config.yaml
num_hidden_layers: 9
hidden_size: 256
num_attention_heads: 2
num_key_value_heads: 2
head_dim: 128
intermediate_size: 768
vocab_size: 2048
hidden_act: "gelu"
norm: "layernorm"
norm_place: "pre"
norm_eps: 1e-05
positions: "alibi"
qk_norm: false
attn_scale: 0.0884
bias: "all"
tie_word_embeddings: true
parallel_block: false
init: "normal"
init_std_qkv: 0.0312
init_std_o: 0.0312
init_std_up: 0.0312
init_std_down: 0.0312
optimizer: "adam_atan2"
learning_rate: 0.00142
lr_mult_qkv: 0.5
lr_mult_up: 0.991
beta1: 0.95
beta2: 0.98
lr_head: 0.0072
warmup_steps: 257
schedule: "wsd"
decay_fraction: 0.774
decay_shape: "cos"
final_lr_fraction: 0.1
batch_tokens: 32768
max_seq_len: 1024
doc_mask: true
train_tokens: 289900000
max_steps: 8848
dataset: "wikipedia_en"
MLP neurons of a small language model. Each row is named by its layer, matrix (down: output weights) and neuron, and shows model dimensions 32-127. Each number is 128 + 24 x the weight over its row's rms, rounded and kept within 0 to 255. Numbers have three digits each.
A block is one neuron, or neurons of one layer that tend to fire together. Before each block is what it responds to, as a language model described it from the Wikipedia text at the highest values.

Fires on the subject pronoun (he, He, It) or the first piece of the main verb that follows a subject in biographical and historical narrative, e.g. he, moved, re(solved), c(rossed).
L5.down25:138119164097108127152135117166074124179142138140137124149138174136113106165090121144130098152113117105131109131155152134093146116086132142071175117137072144165130103105183113114153133092157142125126125110144098128055130109128136141125147125102106183126156141115138131134123150141099139111
L5.down90:143140146158140130132128096163169067140116130132130131118141116158165133108141119148140123111147103174093169142096129137119084146178160133137142054128138104132134159139125103147126119180141197106096085151138092087073137149112108126126128120143128104120126137127127083155157187121081113135
L5.down181:124107142136106138122176093131108144136131140095157107122128148108127114123137149124102144144108118138150142121155135125118166117065093157136104170107083112060124107093106124176144100129131143146151126084137143087086157190152176102124102133117093065135127139132125085137122143118111144132
L5.down184:135127154118129129179148142108121145150143106110157097138141120177117130127111145167113132156100132148123073143178141111135112160129106157123115079095084119132100139130156123155143119126075162103098151107139148101117123144133127086124146160119078107129124154109121111134156091156145124122
L5.down283:158163155118146144109132101107174166144134118143151127135126146129109150120095107118136133103091118130189070122147138136111170132103121136126131165122134121153155122102118133153145090135140118134154119147158097134093150131093147114107137146108102140167113127126134107118117119148091102175
L5.down319:110127149138104161114116120133094135169126130138142111128133135177130105120122136127129162115177117140114116118125143166168143120091116095153128107112115127153114114088122143127153149127183122146153110130116052109095158172145179178108160144133146126123072114143128123149103167177120100132
L5.down344:112161139101130114120130134109193119144119146150131144138151135138134123133088118120112124099148126121149142130120133122146119058125159090163140115142180119143122096170101122137104124143118142096169161152136126098161122130148126134126086122129166122160132146171116134081147133107106117133
L5.down380:144123162108135132202132124155109153082143128165159073096136134081139162103112158117112148122140140100151078123165142130124123132173097128132159132122107118145134101132139147129091092138143132119116137123124144127119155115165131145112137102182080141132126134121177119108100119184117122144
L5.down453:129101123164145155170137176112118097126102101129096108135166137135121134119140124079127108136123126146162153132133144113149176130193176110122102110130076139143125094111148171146107164131074117107121141130107177095129147105120107115096122098114120115110154161192147094103110177137115109140
L5.down462:140122152112103150077164106145115138103128117135140154130129127125150133115122131148149152116127123123109118141135147141104096081086122131119143118135103128105152091113083142174146139107184110146109118133138095150101174126125104148116137094144127153112099112140137132138089186152143107136
L5.down508:142138141121106112118127157132105123121126121144148116138133128129177103148126122128151169134135128139110193130140165114111146136173108100123169114119132098145166092072097116125124126137105167142138118141130110159100127127139092132118125157098117144117104123129151102137127154167051148150
L5.down543:117077063146111136141090123142150152124144143140143153112114145144113081114157192150175152095126114164164139099123117095111171155148162124165156073137102123135144142123113122136108120148096136136155132120158093105166121116160123142097115102103112069108150112154102129123111111134120143164
L5.down570:179145130145133120164105115133132112083125133135160088113156148138084189121113173144103115106135122155100134154123142085151142149166134157101162150073133122145096119128150113136115110141092131107168131131179110076118103132132114113103117137082127140113118163103124090104096130121134113125
L5.down594:142131141138133128138118129170123121145149115132121152103110107092142120122140172112146119096171132142176145165115146143117135127110122136116089128118160158139109123118116151118120125117124157171148144075097094117133136112092091119112116117126067091127130146150146102113163132145118119120
L5.down708:155134130159145097148104143137117141103132094142145121091137140134098163101130095134097130131133146116115062153126114121139129124122095132145111175139142172142159147147162119108147094113165132083123149118106128132154096128127129126175158138070140096108128129124095144104128104132106093167
L5.down758:137097134117162128166139104134112161151119131110115111118122099112117101126200124106160179133101160141104155134106182114177148124138137143165090142148170134089123130149137156115115158115142135126124103075122131088127136126120140137083114136125153165140132141132111125108138135128132092136

A lone "s" token (sometimes "ed", "ct") inside a word oddly split into fragments, as in bi|s|hop, Po|s|ition, E|s|tonia, Mu|s|lim.
L5.down22:094170164138086126135120172083163109135135126107101111094148164140087153150083137121148145112117128134124145117113128114163167182141114149136156134120186136114137111140175148142113132101131158120102156127131142122115108113151145141125105104107180138160144124157098141110136085168138129123
L5.down33:137170115148185130111127147130119135135129121135130155144138201142144136122154141172165088124121174156073114109112137168179112139141111105159113177122092132099092131133135153109162109093116101109136136156112150132144140141159158124070181144100100126102104165085133120121097076121159072133
L5.down88:138119114103153133140124170183109132150127140152117176149054107151114124139148131107116146098126127122092149167140104114125138089127122124123128116136159137148141155087144094131139150150142133126124065142098091146115145142157143129142158085150142113111137114146121160144139106119142153128
L5.down129:089117114147136142123162107129151111121158103154124100098121093126157137150126126112129133135118128153085100118129098162088103133107107138107156104102128127156143113143066114162135110166122151110091143134153147107128131087185127088190106149091131148114107137119172145148096130120067175114
L5.down201:140168096117158176129115118155135122110119127136119131078113121116114128135112159113128131136086128177132135089149135115150142146112133100133112143088064096168112094118102132093149136138122136126133105069116118135125165095125089151122113155133162140110155122143107095136151094135110134137
L5.down289:171140120126118194143114107127115127150147137121181148140102100123131141133110126128115156172117118144096147137165122140124090084139059116112139094117095139150185138137083131113135133132103136144120136139118155095121183084156136139159134135122119125115152119137115119135114092122111112164
L5.down346:126137093136150143132091133127135152083126103140150115109146151109096091120133119124131145139162099158102077113152169139138126123149138159127124161100165144139112131150131119122116173106105114116148163153108150127180098143141166140119138128137118130138134135190154079146128128197126095132
L5.down428:125132122162127144171094178152133139137141138192149116158087126137139132111098112142165142158135098133155153123124097140137134125161171125124186150151157194138170127107119111115119135128142143158174088156122120083120070111118092148089136118129147132146114122111134090139133110097141104178
L5.down513:095114062117095122109117125092165132137166161112092133128084169135119140105115127120096115118125135153132150094163116125152140129145113150142121138142150082115120132141097092093137155140121127131147070131126098117157170110112109152144132115146111139148107092121167109139138124151143182131
L5.down578:109113142120116165181156086057127132114082128120166153160129160125142159146119149112139127130115146096110137127142109140145172081130125140130111161124121154164148148145101111122149133116121150154141155108129121145134151132112121128135124140140105135141150150106113123168116123161135161131
L5.down608:147102124102115122086084152162143124155128157084126100100117112154124122117114132095087096101146164126158133084106109091151141129124146161128100135141154160148153097112188165107079146135116129156178125117122156158114134109129120104082096120104133155136141162136138096134153165088119105123
L5.down618:165124131131135121099136171107111095091127172146165124116139102155098132181123133154109096128148149166094105125176125097117123121110117137148121155108186119117128093094103142119137138164162148117113118091131155156105128121134142132158123121136121170083149134118117102087124104126114102103
L5.down635:122073117120144180141157127128138141092141107092123131110149126147123149133135152123151112110113140173168107141162133153122115149117158119132094150110112147137137102155127146129160138082163090128121092117089137145145179112097113105099178157169160113124137180123109183122118112160108132163
L5.down732:127112166123122128097091163136118098134159063092159148143131130135112122143102110123099155138163158093171141108120115119129133156074160110102107169112111140138105105125097142160156155141125169162113110153088112144112158153174140104128138105093154114057161116121150168122145144113126150139
L5.down745:178153150146099130117131080118113138167121108114168126140138150098123110104082131135108132140128138091150147131149079141172141122128160103101122089141151142159131131157103060110167152169137112082097132171112131117149147146132161136190109093124091096150120142097129141136154184113095129084
L5.down760:123103143110153093130117108125120122121095142162141160146135099084122086087120097142150142126113142107097173126101125126109133103115069093086116146171161189103098164135122117143119144094102099138102147122134147139156130156141110144110158105162161151102150142131098144097119176154147141135

The second line break of a blank line after a paragraph-ending sentence, before the next section heading (==History==) or new paragraph.
L3.down159:146146102107107136132105114099123136139105119139131116109115145126133117116118168095144145129143129130136128145106110140116141199121109249124140180084115112137134121142130122157151158128109126147125146120144099114099146140128159128129121129124166103152108121130119115107128132137127150127
L3.down591:085131130088076140076187137144129129080116137154123139154110097093181120136154151098122097102124142114118096123105078172130144127110136163128161192125140125112160189127113128158111122136132093145117136084167133125105119072168134136161135121119126110147113138118157134132154129105108165150
L3.down691:164154092104097129107105130099156133099116174159134130138106134116151148139117150133148135107139105113120155126115100156105116185105114241136141159080129128110141145142146114123128146134117136109121123154153144153101117132128139122166108125140163126132103133142123117116157120128126133118
L3.down720:131164126129097127141086092102141131127195108182124145139140104092147151104118139110137123145169143113125120167108132138143149159142108173117120125131157152141142144147150147136118140108122137150139136137132133095105092055146115119136120119109176112095095118109119147105162152123129161116

Words that begin a new clause before its verb, such as relative who/which, pronouns he/she after commas or dates, and infinitival to.
L3.down147:093101149157113104193126162099134124121104145117147119133184164106116121108136160132132116121141136160140180166160105131091139127127160128138088134133138140142115111136121104188164149119168135142089107135131145111132097100096105094131073150126081112143160158106087091113130074114081129104
L3.down483:126116123146137129138090160130129154166086157121135118131172095113132117079112110172089142128169108125149161100136134097131126147124149125133121145174092139111153161120121139154139140099156144146095063109130049126123143121140122132134104142140138083133156134116106109156139131113099091107
L3.down582:117151118120111082126144158091136153161089127140125121126130151135118139108120143104103107104097101147123126141123116143122123122122115204141132142113094147155135154126124126157134171139166123155131128161112081124096127134113141110160164092126180107118115107120098105106134132139122143116
L3.down763:123160112149104117137111158124152109213136142152139145110126133105136144149125121145117096124123130131123156142153122128107125131126150166153103162137122158145135120140111127159120140114130110132116132123109116130158184124115132128123131140123156094114128100159131117139115116108119135139

Clause-initial subject pronoun he/He after where, when, though, or a comma, plus the word-initial piece st beginning verbs like studied or struck; weaker on mid-name fragments (di, le, li).
L4.down341:077154158133158099096124113142094131130122138157119126119113134151122094173140125162141122145123144130126201130103125137126118112108127150129106101120127148120081131121146126092144118146145123129118144142124123151162174185170125116131135127131118168102142087122152096151140099092142090147

Prepositions opening a new sentence or clause, often time or place phrases, as in At the time, During the speech, In 2009. Also word-initial fragments like At- in Atlantic and Ex- in Expeditionary.
L5.down29:114141111109152138098120125136153088159070137125139102153114117129115112167102120150160120168149138126110121149121157188145143137166110087114115102174125107107089111101115146087126099198131086142120088096139113130116108187118084160120111124153145097131097141127136109111179178135140128148
L5.down95:123135112118117152137117170155160102133135150141074144113100133158151143127120111085155097139108173154159122119126150155149142107155107133143147127154112134131118119126146132117167111131161144147134142116143098113133140154166086143124134158083113142101129098117126177178099123132147111114
L5.down97:129150090142112108130150096141124127166129123142150116105139139101108185190096115130151124151121160115164123129139117120103150137141115136170134096147129122099131113120147153148154143097115139122147118091112157121114089118102147170154126184117147117142119089127161120098088107107123122118
L5.down126:109143077165112151138121131118175111123100109167103127163125130148159144093117078112104082092157132145173119116146112160136134159110150120161151152122121127133086134151095112163152149129170148106120110110099123090146148106143150125097137112141123175143120135091176107120103101148131169178
L5.down130:098108095113162143131138127180168114165173146171099158148169121126143093152142113105132116101109141121110129143139120166137114141139085088123104127163117115096091137100125130085116143096150104134136140120109116086167144098149120127140155145147140126141138157118140124126144141136095116153
L5.down145:115149094159167095120116134108161123143143118133144120127160137133128140132132092133125081129155139166154123154155138104084140148180154105159100125127155128135138135154140136123153158135135102154152104128146128123132086128118175147121129169165113126095116092096141103106116141116121107129
L5.down158:114108166138096107092174133145126183124145135097126133125081138104087135134136105116139139134112127101131150112093143149118093131138097154126177167121130167145146130142136157131133089107083152164090141129136141128131092146098141116115133146152069147120104101141111135128105141142165143132
L5.down284:162117146118124135148101130160139105129098115106120141149105137152107113156096152109173116135168153144113049134123142062153121111144115118131144071077112120157096189111161123149150145109103094147115133137116078105134102181158097151132131164150139149137108122144139123130139122130136099147
L5.down320:110126129168124161153169128141158108121113151115112131182122100134125113123109147145149156141114091162115092144123122111149112136118149109163104090150108158113145143122110126173127117168161122155120099116156093106130136139100084118140148170126093160155135133111100119144118115131140104166
L5.down353:136148150108084166115112163161120088132181122121101116104141140116128115096127105145138144072133085129167096132110089158130134151121129125131159117160142119107161131128153110142140124143167133175123125141141120134138152118121118133095146133139097110143119101112097148086145169146126136166
L5.down357:107148149139128158093132145113139107114073086119103136136103129156116158163135130147139137166118165106127154122131126084114136145146137127117106112112170152108139117147100173116129135119086116088094156075122063109107142161103146116094166112114119160130115108122165136133124124096174100114
L5.down636:159113097176118105115114142144127129159080108156145119166171143108150100161154088096094121137125150167134106130128104125121097137115133134106092125107116166145132089160156128165119116113088163157163141112156095122121126149142112098162075124156159141140115106115117139113151133128135120158
L5.down641:111122146089151133085130129113137133159103084145126149103131163136114109112118108127143137154076149106117109119148141133120094137149089109132125105132110159171135102116072163127152120126070095130149149174164158168145147140130148166140155127134078137119122142122136132131099104125135162122
L5.down671:179125111108130094125141104146186084120120098147080107099125116145125160154162185137130140078133111102101081128092097143067118131144077113157195147107092113128131152123111152125168183157129168118126121112178116160114083116145128127159117136093147128142105179117132124162128168121145145081
L5.down687:147130111148145117128091189136111174156165149131151143150124169091136122112137139152100151153097146158150149142095102127128138155118124150153101103146105123102141136081123124075123077132129140116159123133136173144141155162085113080089115125114179157131121117149101122118145103123124114096
L5.down756:160120113104071165124095109090105092069143146140097149136095131140125155105076172116076112140100124145121130114125154138184116126129122147129121122120133134130118135184160106177065122120122092119115134091132124093101139154131095140178190135113079131128168136148100157156097143118163114097

Short consonant word pieces, often s, n, l, d or k, just after an opening piece such as co, po, vi or lo, as in propo-s-al, co-l-lege, provi-n-ce and Po-s.
L3.down32:129153159115123112131159135125108151114152173096135144107104105139110144143158159098119122118132152120188112116105118133106139109123131136143144125122126104099133128106116152110061133103108137092164120134135106142099128130179153178139160121139099126109123124120136123148104133102145125151
L3.down104:094129078090122116159118117140082167155156179159174140140136150113162106075106123144118123155101146145120135118145119116136155106178134094166114130131120095114128138145103145134075122119110153137159123172133086126152169095107070136097138085140121131091138160148124139088139126177106135129
L3.down242:094115154170100117109102105125154144124118130159114116131178113153133080111131142119132139169127178115158156146104170171102117120164128111143118183136099117126117124116113170141143101101154107144114135103101115119138147171073180131140115113146110118132084144118104134088122146152121100101
L3.down711:146104133097126072126134132111091172121116135105077130123175155159110126100084130084123134108118145137127145143096115103133116151141117139134135153129148110112138117111131119146104108144118128131122106125135144125091078148146164088137117133147120137149103130115153103140114122148103099124

Short word-piece tokens inside a word split oddly, mostly a lone "s" after a consonant cluster, as in cro|s|sed, pre|s|ence, P|os|thumous.
L4.down675:096141141095107157147158098164131168107131128090113158130139161163112087114150126107131137100080108129120101077106081103096146104115155152155162115148097141133142139130155069184081092137152141051139099117132122144137129108136126173106135113113129133153132117150118127140143092106167154141

Mainly the middle piece hi inside split words like W-hi-le, O-hi-o and W-hi-te; also at/At, born after an opening parenthesis, and represent(ed).
L4.down412:115120105138142119173126153151155102113098115149153161096098092117126131171134158143122179134127129121122190145136084122128123116142130150125120086140116146107137126125084109143121109104149113132146153131152127088104133176170131117126140148105101156175112131140159093079147124117126117098